config.toml
d_model = 224
d_mlp = 896
qk_norm = false
init_std_down = 0.0334
beta1 = 0.9
warmup_steps = 204
train_tokens = 439700000
MLP neurons of a small language model. Each row is named by its layer, matrix (up: input weights; down: output weights) and neuron, and shows model dimensions 32-223. Each number is 128 + 32 x the weight over its row's rms, rounded and kept within 0 to 255. Numbers have three digits each.
Before each neuron's rows, "fires on" lists the tokens most often at its 100 highest values on Wikipedia text that the model never trained on.

fires on: " (", "0", "6", " | ", "."
L5.up497:155189106081173140142138170122226152137106151145132114082149127159145086132186129110100134147131108137085102130163149129181134106117142088143091163093127091139146152127138166057166117095147170117114109157146157196117111097088113083128140133132035101065148094156096159186138145122135095163091095063179118101106123127118123141137129121119116092196131125141148088138051068180164109110079166071153067171099138128129059134143112067148098086131141122126193105083144159161122148128152159107110178139074124112151141119127126133136171165100124147204160111108092156190164192115086138086
L5.down497:143122134185114147118111115139199110144096170079108113096150141145135149106108199171162089144204157100094153086111171176097166045141106152097081133158139115185178081128126082145145052086160169166146112187134098173167126126120150122141122147101115124156140130105088176128143130131110089126142161094048153052149059105129153159154090111140121135156082134136168121130208093114122119108114167139091095110159139183138106140091107165147117106144113131127052143133118160085046122159118159155188081158097085134127146118144132130143144093099103170151172073119121161146158166190122125152

fires on: " main", "ail", "ale", "iz", "ich", "io"
L3.up646:152121159164107129139110119155127124147068120172128149121127093075100117149210097135123107095142098088123146150108084164155104111164110175108128142160068151118145125121175098133134105143111167083092121164106163138125133159090062111072135172156130063124147176113115130129117081119132115155132131106171148108084135055140092088105111094128152143140106104233138125165118136163141057139189209079180113147117081070128066115112114099082098173136132145178123128090239121122114134159172163120150134180095135122120120122169157065136087140139118083101144090230043172162129152190159110137
L3.down646:175131125137154122116169112033135124105120128080120133121121107143116120130088138152151059159176121102142095102150132077117148143100115115040082133106175081098191117188099161097099137152109158182103179110117111168085154159109213141069124161155155151117107060153117128103081186124117071155164150135151131167132120174147178119171124167073139120108132130156121090086081103164151110108104116094141128140163112168125089151145197118115083162124089078175120111177170146112159152138108145055154098158141142127088100113161158197105136150117125098144132134093028127137140156134140148166

fires on: " more", " Gr", "per", " ad", " word"
L4.up804:143117133133061129122128163105078178068076134114091125123190118083173106133199085056158155123105121136080143098119119150136121126122173154115127114182154121141086097190129086141136139101149105066124145187197138133107087107102124167121092146146167097066159200203146070146137132095126116142164096109118118063110102156147110134154162106196098090134062176149111123143115161140147098187062130183100202133155119111135190140074142094093097037117092118131077103143010103125126143151151165117169113160129150096064094141134157117088141114117095104164149147146155123137113120129136131139
L4.down804:132157161149187154142122110154110125144168182123070107134140096088083121098165141113132135143117143134156138064135117112113134117139132103101102182143174114161077140095158183086165102144148139106111097181073107111140093147122126132118140124167158115059128128094213134135120150106123082124136142099097158193096105137093140087131126106150154125180070144160081123120108113124138165114153103170131113132151175136180082137113111125118139137128106137130140109142137142113081089136111051068162126144108092115146110128091130071200114162126175143149110184138129122171145193153141127113

fires on: "–", "é", ":", "r", "ort", "ra"
L2.up867:103141115137108118164132149173118147116089167200111174125112097100172158114173119108129186114127089193116123121163103126133096099096106138121124105150129182169094084080094161137094097166195112101138178129153110108125101073159058134120148049154151099123151140153144111160170092118101102111189088139196118129133162145130121110108154141088151196156161161123099147168045132169148153112158103176158102115124148057118103115072124098129184080120121117127114180114128082165111125119113125119155155129099134124115137094127124101156118124088153117162171097158158121134063189192134106047
L2.down867:131138156120123113094142114170086151129076175128129062106185129105179107132152154149071091182105076113115118140073105170056114078082092077144148148154147088131137110193102150068075135099164067087115147130083117113116181121137120121135118093157104113121094153140150144095136054160107149130117070140104107113086138071116179122147175109111149200182100163054093112255161085122142178111151133102090169125115144145129179130147115124108146174095127141084121150169137144164109124115142117097121105140130169110156139175120120169144099099107146179130124081162142159155084113157127111100

fires on: " w", " there", " dec", "iv", " qu", ", there"
L2.up223:169145119145121092197128120167133146156101125102104179125092103179036135145202069139070125100153125123155112122211167114181101107153137201114114171122114149147120149112081084134140179151131106112133077053140110145115156131099158075142070073123108156122192100153144127150118184091139113108165119151163101088145100108103116100080148127126124139173151090191112100074157152143110112117111118093103100143177119087118076144114146127134184088130110214104168143159070103106109158114123124138108165185117225122136117106138090108134116106098109096164133119135112066109132123125114116075
L2.down223:094100131130132117174129117210169077108089154121138118115140111148128154055129114148135130119126130167149102125146109154132122125140155176100123195172087132159141195150095125166089152134149120072161127105127083053117134138103138086133092079186145165160204153134084159183135114151135102148100068165129106099097148081081126099122075109167123109164110163159101156149139127101161088108114071106176128178131158126141134122115165159122082109121071132115135088064134117080083107104180143133104121139135167155171166090105120085194152151117103057154065120121152110055087108152100096093

fires on: "pr", "r", " his", " and", " and his", " soon"
L2.up249:131112128134113090090167181125101189141178145141099119111096115163048118140115079113131109091149108120127188158157176100109058056164153084209112094230139127159145127141170144088081108102165147134117135096103122124161153131104118075183113176083166153065083171192139115117069079118184134089139119116151118115088091081145136096131147137114147113131054108128115114170051119177202132147110115112125139103129110098135127118166144109147131111146183103080108129093106194199102176126078183142151116124110151123166152098171159104147139091131108134127145119127130160152168157065146108125
L2.down249:114110129176164172180147144144157135095123113146085077108118082076080130112148159139089105129141112139213127118119096093149134102090047110110097140133100123125217141092114204139154125101121135114152219145117083132146141129103173141118173134163112171105101127062180139100121123147157197132159191106106130074171124166093150073115149108097145113142143192119103097122078054151114144137140117109129116141150175110100137111140155192141141157157157063118112121104092123115092173087148140114101073087148110089146122150118085172207188155112111118144100064144116155185111130142130116160

fires on: " the", " instr", " oper", "ss", "'s", " ("
L8.up290:165098126094144149161055114150119063098178174154101101111154071184127080145077091110080112110185122091131114124115099158082106100156113059142109115143193080141088112149178094145181197132171097091169143150142100150090124117146094117175107130094160136155148125098215082151131083091137120194094132077155153141089081112097114152111152102089148158139116140097130057132107098129124123108147163091176115095172032167144107109119130127205130134103145107091124159097100119108110176097144151177167155146139155145120103101118178118117106123149111164171162131160176117135081090159083103149
L8.down290:185127116091135099210156140137093140170182139163088144122188137105115133111162090164080113133130171152143130033085108151085176137136115083078115131092139102054115129099122213070161127157070151124111080146104105155130125115128187073060116115171130134149118127077150154107131126090084127132111089133102128106141134116109122141110167166181175145076186133116148141082079114120129106135108197136173144105120110127128166110137156197105131133120124090113195138134106121159089150094051139111163153172132144116107106132144094124128091116103097139174131104118155127178095149131089204114

fires on: " C", "- C", "| C", " | C", " of C", " of c"
L6.up444:146129124122135156053149220110139149147126099175147122145142083102109140136155125088136107133110050101171048179190149123151174170227146129112142099215138082137119083181185084156095109160144102133195174126120176112075119168116127135124131089125089076105221128128188066111135158092094069137125112074134135151104098085151138140093151121101144119143128087109096151201138136152122165096126133179136109127131116066133105106130139118171148136150114121174102109139151162166112105125158185110143147135122107095108093106156099055065090094091107110132143071140138149123138168114114126096
L6.down444:141126091141146172087129148158181069070136132137180131130116163112115147154126157095104107112083071115065120124097120165144128123158140069099100168154149129128127166108172132140131145095082156184159154162072112120128088122140159155175170202074130135165183162170128151114174165107112093083172138077109096153134141133196117098075204134089087107152097104103132128129088137107153255081143106104149078165186108110137125146149137121161146134097095100126116126143115105134125107126134086176097099083102156105161112117128185182148094134115111101138096149134097083095088171153142076095

fires on: "′", "°", " Great", "000", "on"
L8.up348:138131109155102102149126116162097148102149111100118135115134090149169109100143107047116159142115115162098136158143095112121121093106153132094057081140055153124107104143105084131124089165147129128076156098121101096119084138145120065071119056148076153097172086187109114182155141083166147153163103139157126165147107109159156124167111150080164084158114136189082092125102136119210174140085181148162089155143082105029108127104142129149088173167156132165152135159141128155126122157133103152115153150108176160145163162179164117134156144140105135127134128146133115138108081126136137098
L8.down348:177149110119087085132102133104112136111170138170087190136124125084118147164106140170063135113086071119074182129137136152052054099154115133068138124086151173108129130162130140080115122085142095176137131154125100164114127164128136084119137140141083137094078143181102125116127160125118139145210147125087154121144164125145171128146150139118113108166103156105080109196117072154138155105167138131120148132052160124143095153087133121178137165170137167145177113174073092193201157121095116143144081140116137167099104113088150107127111127110112167080082144105065194123150104104112089105

fires on: " sup", "art", " cost", "eat", "ier", " of"
L3.up798:163162079087102115184105146114062086182107169142114161119137135127105115113151105104122046111115131115086172100116097074168120110138119100121166118167196135169155105134119084080086117085175056161132113128141121163144104120122125154143148120122153125080135157115124121098171145126201161197112137118156082171135121083186076166144177127086106083146145107157150126142136132139107093180151118141102100113112111090124134103096119089095133135200111060087118108072160169116112172165161159225122164197136098080126129187158158161158141138115120098120089135131103108152134111098124122149
L3.down798:150107137129139098072088120143137146099116114126129173115110174088169127149179148154133167094133188150091112118108113150060108143109050100125153085132071155126119098103155130101118199066178140114171105150106061144146064086138180080130157131116133130114203127110126159155110132089053152135121109153136096088107123109078089145119182158130097150161170094133126131148102192134107116113096074064132103061051098110111112109179114155076221147147119107089115161147129145098136145144181118155125113128142166115079124119093109118155117177137152154123102108122180165155205140092226156106

fires on: ":", "′", "°", "//"
L10.up194:126107084156159065112144114145141071071135162100168124113138142094198080122177138065096111092099078140149121085180122130141086079095130086158115130090102092144186167135140115148120087144154109143119105103137183136133134138168118113100114131179089143046094078072161101134115171082163125141124154085153126077101110104122169105144184146074121073169175118189129107138184122105136148143141189146155166141101156084126073114114106076084194161125111138131163180141131139172115170107129108166165125100052195080107118183111169182147129139182123149146123134128094139160081097167142113125
L10.down194:112164085144132158147155164212100126146125147126133157124138109049147089142155136118151128096178091113157105131133177101117102171135086099108144153128106156157124115084164146134157059069074114101101116091183098102177167109211093145131152163157132112130071095103097171144137161166126140117165087166146095140098193101083189099203141135102070106195119166102052142141131138143147171144159117090127199141117161146078151106140104084074156212132123126143113149155120124168153133120122116108049128085134155144125152157072118140123086147158108207113153156169115172102116135143127125108

fires on: "==", "===", "ing", "y", " ", "-"
L5.up548:125098127107141084108133102118126138165160108190111092115097077127131149166137110111124159115117133141110110131114155089107157100073185094092108135174079139144110130137149129130146098135128092078094117183101080177154121188033156159216095161146114152121126073139203158101169085107101185183146126095145163130082108109175170167121068034112127180150106099123177187136081101139133133122099160052111101126144147130112105163087133088137123127160157096166125076153134100127129115140114155160151129156095151092154149097205127109132129109145108138132127111104134151188177078125136095152
L5.down548:159159095086108166111146118165149111143085130055173153119136148155148069132202180165031126119137123191150089121139107128140209177139155081095159158115124168114126123113110099169112169133060179159143147072100116118128099163064137131105115112107081138189114112197114136097135184059158107106121156169143127140130097165133087148101068154099139147112185188117166140101108156062164070175165139100085142157148140113100126104145131172139138144086135161099176080120095052096139117105132113106121141085163122125118156126099090112104109089159122141148138194082167134117134180150166131095

fires on: " C"
L8.up171:132192084120139148124155145113124089090096150174106142118064105098056066139101140080110094084105078178063144130134157120159121151155159115101147115138094139130184143136161132089159048125156039182141137135153097143127163149176147165076139110135128125136140138170143116142125140109168114160182111108107119143070119127209125134114143152139163121172037126127110078142038116158150157123127120195113109123119113078149110154131118126205190156109132154160159099153166082157141152106145124161122117135118061086135100102126186158086086116119141166174109123149131186121092082119113134097
L8.down171:127145098147087122106097151141162105126086114042157125147115111157140194150205191130138152104148123144135071088163152100103125126129158159095175161172134136146132120083129118156166120104103134141157162078134142133122116122130090159124069155134154159184207108167117116147111167109174135101162148141122139115205118132166173076134155126078116109131092077151158140117128083143179158133157107137046098153178111131155189143117133125136155118091110139074070140181052131099137107131126119111080150079096109179180123108095221098159139078126173161073077116152077105148134141091079140076

fires on: ",", "ure.", "i,", "i (", "er,"
L4.up231:159148118112083111115112097105166066189132132242078084123142092164174137148129140164120090128101172195141090105164120085082106063111125155120091151102129133138122090121142059148147126091156141125115148101134135112084141118096109119096143107110115124151120040149169147166162133110118131113106089080101128114157132123168109112119099117115129148141100164200121125136123184192150148184118190119122090180152096119107154137126138140205140128129122088157142106177111164150113111138114152106094154096090125133108195059149203157102101092129071095221120089146163144124181095114105093098
L4.down231:135108193151136190130166121155151115136202144144151152115081080093125132132124164102139137157171133106076173122092141161155127159097141110098098141159157106135097181125159130127164097117142126076086150178090098155143131138139065183137114126089105156153143180089143107115107107111046118161141093100149197098145166143135185148098114134066161135112127123117144165150125099150113124125093170134153103086105103104129140122073119106132190065130034105107148091127156085094100072107122151138192095175144161116144084173108056154085122135159110136096143073122093088180091184142158054192

fires on: "s", " time", "ing", " season", "a"
L8.up818:142148067118111056129118197134117132114172131137071127110135135183255164140113105089120092094137190144149147125150129105114130050125133103170108098106122081085137107130114162129109145109111127120130163088158130130056157094134141117163104104124095200140128116116153145125160095116118123102069087100136146155116161155151135158166144049167150095138121093072087130182180117101137101135116138140161132178149091157093146138081112129088169142167122101090119169131140169227115143156134188151103189095110171141138131130122144156154105075150097096156097097123125135080198141098136113145
L8.down818:120054111085109158146112120117100108130155115122169108181136110144123123096156160128170137132163072145098115123126096112122117202111154141135185080104135091141166151117150124146066122147096091182132117107119078153133057110129096100153129160145109104076137118084111179148161092118100180180093149118142125131088143171133172138110160137113064081124118144172125149138153128174166075142099135153199097090116149085173124186156128147111125134144174136103093146061075128104147137197167167135085154184144146196115139071177127124100168201131100130162170087149085117091114152127079133073

fires on: " ", "′", "°"
L6.up809:123161107106087112186210145146069092123138143107130107117150050113200106142100106125083136085113156154119099134113097121120179095144124085089093178156061128161154098143108108143134096167129139171179125156181095108112140117151117113142106092072141148139166106154127091207183111098148151156157056114214158163112096134124162140091107155104165141152159142128077113107074141126112143129105156132119102178139130109086069120111149094174088142168099098102114148151121086148109187128134098146118165180106119120133112175178137076143138110104098081221106094142172184166078090075144113052
L6.down809:144134089060099094164135119139119173140159121146120181108152182117135145137053147130069127156121085049118163113133120098114119184130076149081123110119152142181145098125127095092119125101159074086134128103111080134117178115229129135059126141155179134108132102116145128150135137112073081106162076126152134140159104134139177052139137119120106170173105077108140121177147107141195156137132111125072110141090097124147168097170116084142195146136104149244083103148117137154190094117067138136163087121172167101115171133165136105140167118138128120108139161138197130095152137120101122106

fires on: "i (", "a (", " (", " | ", "er (", ","
L5.up463:083187101121162070134165169005162088164158134182099145104174088213109143115200135151127147116146114183140146123141149098139154164171121136099155079099108115148132136150119064112124193176156116169130132117146116144089076109085092132123102080074158150138091063157150108111171089070099140091160116105118121107180118124112123124197128106165122116147152156134110158154111101138122125175142107096111115113096098141096203175109126109153150130160107126110195152137110126169103116161093124138110152060115180149132142100117157146070153080129077158114135076120108152174202112135084097142
L5.down463:120129089109122150124139135119114119194136147191140122114108148089157068096084075127070083108172154134136071079146125072135167062140069105100210138149098126112124143103139180169140130103169157181128148108115170127143103130110137158121141105105189148092163074150149134129110151124138138092221192087111055118140112172161150113133203130111130112128159124151133130117124137116098105087110193127167143061134126128086133152096137147104144122142139125146106116105119050115184125161137096104118118148070175176087130183163123133094097135178079105118116118078085144178143121180125166143

fires on: " | ", " (", "i (", " (f", ","
L6.up39:131156092153115116139135120077113073157149130193161124114145026180101129104138157143079109105169121184089103134133121047131145132179164192110124137104111132146127071149069133122079155185183178152103140120125148129090118093107112156137125110042111125168108075133177143129163057064110117165153137102132145115130123129193159090142098098166091106146134131153135156163117158169190145169086120062077093101155119135151188154090139118211129165141100100160180143093118056182115128129088165122136129104135149143151125058112127132098137116110089119112152112151109140131231109135134128102
L6.down39:112159083141184138103118186124070055130174101126140158111142152172202124108146113126144087115146120099113079095123096169115090107117070106155160143091131110125117174132124088101157103143107100155151153131070131124147150119147067204086133137108137119099111137031132152109121124124164086127186183109128124109199139112138189073068136074129149127155078068121164112198186157133072162071101185128175128088180169108055109111093154130118126115142126104129110098095154098161149163157137120102134143161136165159126107134137203118150140117180131133092153101123107143198134131162169155129

fires on: "ed", "ing", "s"
L3.up246:113101088122175149146133080106166134151125132130116134117066126149145081161080152170093142122138111136133135134114194111126141108149127103193104090114092077154101032079112163109077119173105107101194143072145211102109119120140121131114114160098089067092118159132117112116071101122155094121099139130139132176062131159090144165169132079131179094131108166128043124124102165126134120121062114185125133108150082136139170117090147063154169108156107130088115145175124109163108111157185110151110179101113097097185198084143102103107061110114111150121122123167165136159138151120151138168
L3.down246:108056083128159149163128125123127110132180089139077118137139138128083107097126156110177162187171093063116112118114087133132198139073175155176111099035132070083130089067078155082133192148058080139141139159126123120189100135081151129151113120164114116134083079118124191145120110155131163116175124151175130095103081144151158124121148158178202112129146126167120109117152183091093111134106127074178114083122149159118119152126112173127152136118150161113139121173111104120025108187131192134098146134102130172146113073132124088096134106152118105163086101133186122151141174079097116134

fires on: "c", "as", "our", " sex", "unning", "ice"
L8.up284:102069150134179164109154152136118172131133132164136166131187120118147136146135140130075175086115164178113111135159135178157122162167139190075105154115103112161108128146128127098105060129122111141170176158169143215107142131122213149124117102189100038075163105128103081140134086125116094186068119115133088116091092109132110142105108130119120139129100142163118086091133123106108104055080101166123141097128113186123158112174125127127128100191178154136176137099082112093092108137118150105145142160108128147144116060162116110046093130107081110159220080156089120156135165099080081112
L8.down284:074170099148121113148105044109134098108157106090130197096115179115073144142129153138143083120187139183050085085127189128082151161165097131113158151124113219123134160189098075130103169144110144119103115117178142060119093127122155086109078058151079136112140120068123154117165125135164141100173135161135153100143155131158145163170127141172155129128121158177112192117175176097108085122159117090111168132092095157122132089148138134146073140110117096114160171158147128077080122162100136137108156114113137135184074121107137127160162088133231088198095110105170107072138106131170121151

fires on: " ", "\n", " on ", "-", " disp"
L2.up27:109201087128185101137166154125126142092110121166060143130104139101113165190177109150075136092155157161141107151160150179159153114099097110179111155111162143192095137130117175103077154146120121188151115098081134134096113086129118115159162092095150125155120141131164112094228122133124107110132149192121150135100091093114186137101113099117133177162148143135156104173103134148087134088133134126140168141139126051175097127109143116119131063156106121079203171083136125124111171111141090097118159102100109096147111115156066143120149065103115123110110122109081123102096130105100059062
L2.down27:177149109114125099091175098123099213068092126127137205151132131135137179127108090127132173147156078107106174139120138140079164113092056167153102188128126151130134138134128115103118140195123084122100137147161100181118103088158119105138174121091091138130141147163222152158175116157148118109114165072161118157136142107104113106155193165213146145163138150141084072120095105120076083114120135093138114103164147124101076124138137116142128167156116166108183140111140126169075112158099105110086132146064173092158111110126130114137149166115102086163048138092151129106151096143130101070

fires on: " re", "′", " acc", " s", " pro", "8"
L8.up521:103164152111193127085069132097169144099146116140117140109148098137129141118090076117121107117099064150099136153124137078145145112119162136149062078099174120182142097063128141141163157192100108150160122110181099159149135166116103149084152143090130112097148137178136115115156124110086110167169138131178142124104140064105179102183104087121203137149062099134103076164135088145125159130101141187065161159166154121129105136109155065165111125128120175097085153068052112153112124126180098130104159130127119124135158110181116112153072068182104155115072129131169151131138139149127122140
L8.down521:166160129154204194156156105107114103084074122149089140154165108177129206126153102128105111210148048187150088139053027166157118143197033112128111141129127144149153130120119088128123104155109146138144128117093093141154113162113108100082172061137105153115114079136180137133128154138132144121171070172093102109139131112158180138132166149124164166177118109119117160109161135146129100135113100138142095166140141144081133117156112084136094132155034174068115145100118090148131113138139091174117115137151130193140111123159091098096143068123144155152101083149114097127189085104125158161

fires on: "er", "ent", "x", "ess", "p", "ert"
L2.up178:177098128134203140113122164133125163095101112057195153112167146105158142131124096156132142082095106161153145177192192175140125153122132136123139171139136100094144134158132105162107172113138086200080150167161122122124115139114104152114142204143159132112117112097109093121079097151102144110145106090170116118152109173134195188124078070155139107158117142143065046110074103138168147133128160187122183115127072101075086129078140163128126092146115158140144160147105175088111140152109133093162113101065106145091189067133121132135109064136097162117134104148077136081117169124093084159
L2.down178:181116171140177153110133115103134180159100135107124100127117197134143146131151152091214121117100090142098167129157156142194167218161131140124113103143165117199148120144136100145120115112122189124157111097120147143074153082093140119081102186141195098137170134065122133185108146116138127128127057073131164058102099157093109155115111152146125163167106105121123096050155085135197111129119107107069151149122092171140174116135120154147097069111145159109124141172092130089081105129112067132141154088131148143091157117131159079131118066146078117125176057072083163076123149120180129114

fires on: "/", "–", "r", " and", "'", "'s"
L8.up313:145139167105130100096149147156123120153080128157120120143177073095127147085134120130109129107103067168185139156166108090107103072092121129111057148113160141111106078088097124136141132103161127151173136137117130146152125106041070134139091122123130121062158094168086174150117179115129158172123032124136140105089145092136178124140160113128150160144153152173043103157145047128154158191095191117099108083138139091144116092151145144103184072113132116133132115142109079135101142131105146179110182180118151115143141077109120105174182102092085095175199096140162120098130140141136140131
L8.down313:123077122085122119110148125116106158155101113112152129100095140180116135162147088069192132174154094108169103107164149158102125141129127144119082126149092130154147114132139155180136113115145083048133127170080085096155124157142124147146082155176119152129167082093122141138073069122153143116139074186181120093157098130058124174159168155088106120188075168154095051094112137085116112115174165093099142110094133149125097147154086115170131172031099081111137130174125144141121107168142085114144124108129115150119185122116077118174144165153086156152163124165115122077125117173117117165

fires on: "ed", "ing", "s", " for the"
L4.up528:186130113139189125074114128138078110167178109115107135126094157138174097146022044120096123107166122122130144140131183076123132063089091176131108147072163086150203162121151073085123118131146113087144138134132186213163179156159124109124093088134109145078078108115118140105144158091121148131101170082143161145072129110114182176143100058116169095148138125090086108133136144140146148078132158119151127147138099154103116138081122078183170122128143164119141122156120160122095197139161145133115138119099189144113119154193105099185094086127106195153112121107164190108174125154104109174
L4.down528:091102097171106113172122118085123143117128122153157140138121105087110113083154167133140142164121100101123114100085087136150141167092171112120193093139100127108103050132096192185114144118117074124157091149110091109148086050112162146204139141166117145132143167158181148105116131116149121137194179106167099068159069109115129158131155138083153091106103135112132090121131129144128117182070076141127117135145174063120115144147130157074159155117124093104134118089112111110091161133106106195145151184112098102150103090094148136074207194106128118145154095156203117084108132121114150131

fires on: "\n\n", " play", "im", " played", "he"
L6.up882:065171110075164033080134164169120174154155092119101174118181097113174156140146122179092094088120136155120152155113090164183115140188116227157123142123182147141108048133150130119132182149099122042146156120122082133131141143128136162116145118159136072086140127105078089136128111125103126147062085138099108176134177109076101154153162148160148120128123063178183183145126066189146145154140198103092169133111135094128149123098134061084077150103146129120149118080072126166122118179157166100143159107113138115066121126143087105084082159189130134141129131132138100110112128130128143171
L6.down882:103123116143085189180117114149081111135120158090158055121183146109117110112157209141136151130112082130133144118098162159081061140154145124087082126101144114102118163165085098083129116107107119149123124112204131051120140152116206167112133142057145186165110108093133106135068098133090104058137134182069161083104123122179135080114152070105127113144048145149168144168153128130157175123139166060111130164113152061154152149160124154152163129175161084097136165118106127138101129130128107100089140149127102123169126157142155144175094148122138153129110088101152120161174073158183129163

fires on: " most", "m", "ah", "am", "an", "w"
L10.up502:086119053148124129163112194124136141078100126121118143131102157114156178148177118070109105080119154075165144173066117156150129135141114157131127171156165112142116091142123156145135142107198116129119162076121122125083087126181158158101077068165110141140101102134067112144183086133111058121088086121137112149103155065131175133147162114114093156154174184183143127100149138178110083095123102182124085074136134122113145126116154089178087117126129134182137183141112145177119112152114119142212135169138148104124092157152166102186120131175106091099185118119174165061063108106154137092
L10.down502:088139149108055166155152107145091067120135070136130144140126098171198160123105144115126092059158121126188186083122069146099107097115138134138097083062139145133119137103120171109111118131118187142222123113111042093172121153126087103163117081146130108121143120095068127181122124137163149123099138114096104101128104129095169092122052152082205184105148129128120100151171081080125167138133149186136147153123117120125132160185156178124102121108129101128136162117126148155156197134132124126153173132152124150114127161121125106085115150068172084146121128135134139167140139109161149080

fires on: "ing", "-", " ", "in", ".", "OR"
L6.up347:174143152093149073151175111167121050091132121146130125132105061124166097158102129122115132082131176159157101185121112160147189157096163131151122144182117137146163123088132104130171124185155120117092147135136099122138164152129119175172120054116193147136145104201131097206150118090111118079166125166145121129082091154178147145118118093162177131141137136101060127154105131143156113096098192057087084097088104087116163133064154083132162169137112148139166104176147036082102183134125138165153151125102076124092125109160188072115077108116123099119148138150194107125122111068109154107
L6.down347:132109099142121116144116126143181118088172216076101132107110135113119114120129120137150145083185151127102082122154129123180143142159140086113139179124111130144162137094127097103127093127062115068134124116110121146154168103130162112136088166080091185131093077185113120130118101113093154089127095160098127153115117122182102119142117162075037038122105145155137184094095224180172115152128122171109190151076188117181134141096116103113109113173113139132132175136122186111113123125062027105148164113151118130144178087140102143109142142181119113206126145151128103142196156139151168103

fires on: " C", "-", " In", " in", ": C"
L4.up859:094184132145137139167119202130087111122144106172103128115072147139090109116112147111107057134112104159127093145135102106120136205190134114153167099246095150153109074175150130107117147121159098150106145113189091123097150152140131169135181073079150073141156160150098104107122186130132097208155150088134100163085119117180126117129156104087173069140117134145084117192124104156119146147102155125108090121124113099121153088080113095135134128136106109096082097221118185172114145108200181154153140152119099106106097152139151103115118169121097114142145095153107179108083151150097123121
L4.down859:150111135137157138077139074125120148043091097100222130133141153158126106140089182118105105083126103164095096170134181152167147109067168150084105118139153092168180092163120146085106169135143114108113159151079128129206144141126092121122078155139118148168157184189137128163126150114108117072201179133103147170130125100153101105077114152117125100151091142089110130145113113170132207072171097136133110129138085114100180145130141115171128115081158118128096156101103099121115140093134074119133120087190115110117166139170147179088129147116104102095122180098101063121094125177098102103

fires on: " / (", " (", "4", "6", "9", "5"
L10.up383:105130090082153120122071096110134121152041148113157141111151120114113113111119166128109107126128125139186127103153094120080063093182121108152135148143128088172073152117161112149157170105133134196169115141160178158133128143104083154146115103185056126117196104159090135131107148152124140160075135074113136036136171064097126126142227122076093135151146134177115142132133132158180101108123204099085136111150120184157053101139136117098088125127121123123182172067135165096115163154132114158113174116092184139130095168150098131117103133098090098190181129089130138087082146156131131157
L10.down383:102137109202077132156118104110101140135165086152128149124114177171120108107120086070150107097141111122142132153176132173185136116116144122138160103151165101190086103094161112142138123183120137089122175079136125127066176143162133117088104130069172150124108154140173092139165130134086082160187154132153054133176117154150119139102085152111179153152118157166175098156110139099061102155132143154152072094171130134158117130123138178119051110145144130107059184120128125162102139129148036142153133163165142117177076125175162093142170094045140171086127137108152110100166102183102116114

fires on: " / (", "–", " / ", "-", " debut", " "
L8.up880:093197073112123165185173115151140135098186171157106131104134114173084186117098112113064117078153134164121106119134138105125122147114093103177106150108141130136106118129103092171116203175119096149083136113040115150103139161134153112151179098112100092131157103117103097087186078111161079125131162119126121142152113065081141119120084077053076173159128124116178165168110102235107111114152135135151165157169120160122109130157173127223124072099133109116136142119109110145120114112118097088151183143106146155128118058174104071101134105123150105158100134111141160135162116102085145074
L8.down880:136106136125168162129177117139147170105119090072156115137197133148140096154171120118125105101118085178134121083110088119171158118109068057107047179099139171144109117126108154107124156194108143090129139138151068140163127142120123070154154120067097130131131147131142114190179160111196136136067128157152157165120039099096116148091107114156119156142164071147122141094161147165160101136064155130128122200151133081131094142117107166135177102145103108122159131090104104123097148131069134127126092181134162145141138109172121150083098139129188116154082153150118116076207093114146036117

fires on: "per", "p", "x", "88", "ri"
L2.up692:184151104149144126153118154117098172140089112185162158103108166108229173117159162091169178090094099135080122146149142180116084094146090160158117107104157147157185089120165100150068106136137133163087141155185089157175100136133093081141162148117152100128111107160099103118132095109106104164137080158151116120118179147126174158184167081181113103142155159138104105107099128126116116165095130119174133111092069077097181093114148103094148095112172189114100132147105083086135157151084170152150118071128106137104174103157161100111117075113082140150160121119122140103139114167130157142
L2.down692:174155110123076115174148097087146131113079116127132172136155121176126089061115122134165114100164068123039123085122129135132100088139208193149136148158145134135071102135139136138155128193157129142122105162171095149128140063131110142126100140121114141123068152022193125125119099142147126112168098116087161127138113050081154149116170137117106198171091102085161140102091112104109101151103152140181122109155141140096125150085124138116074119170124113087147130119144159098089090088117113118181138090137145114167156099113153160161124076108130092150147160169151136086133157137205098163